MLP neurons of a small language model. Each row is named by its layer, matrix (down: output weights) and neuron, and shows model dimensions 0-148. Each number is 500 + 40 x the weight over its row's rms, rounded and kept within 0 to 999. Numbers have three digits each.
A block is one neuron, or neurons of one layer that tend to fire together. After each block is what it responds to, as a language model described it from the Wikipedia text at the highest values.

L7.down415:517466502577519498551414516541486456462494516477493472578524470489489546488529526507479491526529551527543403453488531433519562485528520498426447459520470480554530476492524525483503528515522453475439514534529604500512461555505479527558503555482526522497489589543520501428488436529438509520462523566465459531518522414476410489481448443495558515531582506537473469451495543502457521510483527480521510495439503466486509496534522526462486493408523542543
L7.down482:383531523504489551457518481569445483526507511524567523443498501534541542582495513468445491489468462509516490464546536545505502614473488476542472547516549525507466519455481516488457467510539557489576506487475517484503472547458539469451528540471481544507536465482530530511497472575503507517486481555457463601494485518532500434436507534497448495491462461570518529433553546500507463485468466608487565471605454487457468457494488468539512484584521510537
L7.down586:561429489568510446509456490529525491491529539520432501575510518440570512427501464541514451448495512507525469535503549524529422508468469523450439545523415509533537469505485519557494524509479504473536537528508528429537479531427599437499417497520464499421549470467439460483525504402534502544491538487523465537506506511506475541441489540486556501495502511495574392505460437482488531486500454553464471462503454491443525473507483505534483473522464503477
L7.down991:585537544473480511518483459565435532417529492579494569555505499511494450448452435503582571515527462495649490508487423501553526486534488523513509495516522585478482531512536510587498506488519531396410553537529566502620467485508458568518489432495450467610507494567504428481463474441485535497536550511534533518489489529459451500493475513510477543507468552563493488479511466472558573472507424495480470468555469475489483450545525470441482458450491514520
L7.down1162:462513470446517521531466460443560494559445473478461532500524513486479532560527497489531590503550487484538522510567534517442453587480468426494463472516456567496442528472508513502497534511513524488507595516476495539557408521472502524470464513520529525414461566527497522459507503528540442457455485470629500476502476497486557537574468519527523537476564498565465537488483458462481517476504524533524475530505502476481482517509437548495481408511474510490
L7.down1226:443505604515456507514530485510508466545492503487497547561512524447528446497478511534534547421524472501456455536474508457538473535483488490535484499475504450515517469533483532528502486537498453484437554455500541547529516495493520469480430451427453434502442419496535455437531439470512497558468480569463466564562546519473513438487530505454499539454517526483541489485521420504487500476504542507564503475479523488541540562513540487530481420453484480446
L7.down1581:543538534529533522547568452531463569498523504516527463487520498468487485435507593530531531532490508488541517559478490455474534459522474481466487461485473418438516478459548527534526575531544555475446409546462547450490499514473526441540521412408457497417519473555502532443519522439485509464469534571438503505462528544498461591554514524510519597507475503449524517538518458579516520465458442482516486557481492501464495509545500556434482501476423508498
L7.down1657:481498502483507474567492500584462547495455485456539443529492547486533446481515550516446439541488509441542501550493528449504444507578507437470480506480507401477496468529495497521436518531466491472447500535497553562546522497428475587580461525524474541481452490432432500471510522446420468563527514596507501470504524562483477618495509533499495576454543492492502455480534458475470452558512439536425477507428534511452442458500550443500504492521488537427
Responds to: The word "of", strongest in date phrases like "As of 2019" and "rankings are as of June 25", also after nouns like "part of" and "member of", plus scattered mid-word pieces.

L19.down71:589456526514516539462500496491497540538460545500505508479467454528505478488540483555463618547524411531470507483437564516501409496555513521544515550506590498524482459396465537497509500473554559491520433536542486588514446474531519562524536525464533491497517467510516502533579504539477468494529540568427527509486515503548430464486513494564489454502457431615513495501440521467512523464463512501466431534486529420550550430515519417503586522538435461563
Responds to: Function words, mostly "of", after a noun and before the noun phrase it introduces, e.g. "sons of", "shape of", plus "and", "as", "after".

L20.down281:523468451410533470499526582502474521510484523512449489431459509445472488521534518483472499585547531506509503466527478514502469518449456475490480424460511459528496428532534449455496536477549410530439538525480447519503482441483479550511510454516429487544508495495501520528489464494549481460469510522499570540625544493470533477553476436503544467504496417487437539502498484561439526558436537572529538534479475539511492522523496437554485471556512462487
L20.down633:625479467533530388436510506539479466543480509536520510506489482511544505468592514478472489520525484490445541509526502502506476524509506486534477483465562525491539476581532469484397473454579429536540442482519518490510448575598457543512466487481541463548533513449492558477517492491536576502478514476527563497467448434483441471517600485470523467527403440521510466460496490464439504516445590545524487502536484462471520472532435547523511440514450503506
L20.down824:506512546489455478531483555484479531496491501537526493524494510486533421525517540441497568576555538515555581558502475479443484521507494514449526498441542506473497560459500545530471503484471456463507415531511497465505452589542488591532448550435521501561491539497423496434582512508523531515459493554566555528540503461486546447551510495500424543457415457484562499534555465488557438507480516527457428469544445456547525481464530562538434437443394460477
L20.down867:468513484473506453457568460466498526540519493541505453513551485564467482483439490522468593557506535477466451542618512454516473570471469436488515445494514531559483536468517550483465494541457591583453407474410517521527509487482462489570478521465477532573470446529501556477523503538542556528445480548481532557495573527553530475530433559462588530431536502480448502502458541476413534541483539421488513595528483510491486457510500483428493507525499521473
L20.down1131:568494535501541528506479575493500463464547493533479487574562457489495433469538499496449492559491460465522521505525499544464516457597545520560498473505472499477494518557578422431469528525560512433495542532524495531489484516556501469425390505487451522517507532432386489459494473483599567476468485444517474454500537558431411481511515496472480507468478458497531505486482451507453494496538470435484517423529423427519488538422498486515500521466482503484
L20.down1147:548523525487476474512479500460554465523552515494532472534431472474468488476534476434453486502464542501505551428475544535462509530434489524487528493471467564463475580541506521473512480483584511551474537434541501444557516478483506493475493439493589552527543480426534444498462527514479427550547520537502447462493538487474511409505471490512526494449480473494534493440466508549480477527490486506511504445474508489483519491459546593519525434499473472435
L20.down1309:541478457485435477446462566526539525499486509553523484515453561473478485480551453541465489512426523564527526492483597537443461525555534500539556533538545425411506472530518481451488402501539447435465497504498560526467490550524502551550454494536581552561510486434526507486505474538511479492436534450488491543571511554465614457536443573522458480447503455517475472473479453535490522526508501483487533446473489449552451477506547493537491504456465489527
L20.down1594:442499507445490442492545502520457525528450528493517449523419506494529526491472580532474523450507509508515493473474492531530462459559580560527426558455542484439392576421443492588474548482517528537525500466538511531506507477465528517443492518556450460497509528565458476504524514506472498438510563476557450457482589484506479479543482515505520524545529498439485453467485518467515554496543532514518595470475532533524487446519478497487517532490541451540
Responds to: Separators (table pipes, dashes, parentheses, colons) right before a score or statistic in sports results tables, e.g. "Aberdeen | 4–2", "2-0".

L19.down704:539467508493477550500497444452524467571578497448471503476485502467460538410472506512457516428513490467515535550517560529508530497396475452497489540507413504586476515478469486520460561557437492512457485502516565529545503514529606526518514495573423513481545461465542471472448433437481504526503501442500478450500429581495480581482538537518431537547532500526533449462409494507479530545470511505454415452452485452498524453484444510540468480528561499439
Responds to: Second pieces of split units: the number after an en dash in scores or ranges (2–1, 5–7), decimal points in stats, and word-final fragments (of-f, diffic-ult).

L7.down775:399470542475506513493534472532429459484494588512473414507438396528494530507460498499539519517543491449512415522483465575468543499522459539529463535486451492577477478434476470421489449480562549488543485503524504507545493493529483407517486489501511517536520530537597537504464485509561494473497542480529481470496449426412453500451569471496484550539497558504520463429503495618598551461448487477468468448470485502565485524463509511519474479502519528468
L7.down807:489469513509573474502512504471498547575496459483420529510441536553578518537504495464496524526501520488484419469430568486596474527464546479514497484486542503492479403545458559568472473493559451490476497487436499428514453540566514448432453471575487538462474568578522485511509580417560509433467521457461505467499507545532495472515516513564441445483460472549492527442493511548529460509464467519518476479496559470449379506483424507512550512526528492535
L7.down857:450469554456531488524467486515486462537515590537504493432518462532510512586545536548491484539537460471526462445529423558483530571466545514541461533536473462467555487468552409475446500573488463505390484504497513472572508446505486482518444514552518479525561539452509518521484557501502546432453532492483420427500506500479527562480465541517482565560530412480524468457488445586545517484457447427504472547498488481498491554500512466478542527453519515537
L7.down1265:462530512450492565505474514529523484542561474488488511497503468476499498432509446502547470526471587495469498467501531524465459540534463477564558537500510513525424464447556501506485574571492547471547464481497516529487549534464527460509497479455519501501468479554490506440494538465490537455494532436510444470489520524505472507443521595494458539486443595488494465535461475454512510514465413482440478453521498464573477449450448479573557485546442441593
L7.down1360:540532534445437425549564469460507482595461482522464526461513514459476451450454503546505410519464459467540463443544453542555520446558506536484455469446514508494469489577505506504506493546519454460472477581524472536452490487503597540486456503497473550534422520490498560443515535516526511483461489493470499541498533520443472532496531483498515523510549537548472510482554450498473552445534477532484526529417496458475549568476453481592552446589449454466
L7.down1391:524546482490425498500534444537493513507499536526516425521536488521495508539455500516508465459493450524432491492473499500512504425492518513500478547499574504458513484561485502457567472481595497460474523511485472502508521479551496418478469547502473525494503593428512452507521452508479507465490575490445535480481514482464508458438439518520465518552460471555518493483526436509566488532499535572462463486504522505500504511405556499518524428484502498515
L7.down1487:489502548571522577478523555451545474498505593472471507500555553456474487543536471484464553520484466543475467602492417479453531543458505527534566515531429455459564469550571481575524463490543507439525448452512550428525436464511478510576550538531398501483473464518525569508543466554439465461533565515504524510508523455562527482422487467495505514447515498452532512517502497496510508507435500520554467497474453476567550511532513513584503515495485507500
L7.down1652:407452507486505555536475503584478534513489530552436522480478528417510469598497486556468452541469466475503458501404462541467532581548509490506475477530528475512498501572448489453453522465499545416498533508457458520465486521529484509486455516481544533463557516525550500501457417467486473478499496510500495524470433484538476440500490542521510528549511501521477522457490524436531573401567493458535522478488543530561446462480487490514523490501504543512
Responds to: En-dashes, hyphens and colons between two numbers in score or result tables, such as 6–4, 3–5, 2:21; also scattered mid-word fragments.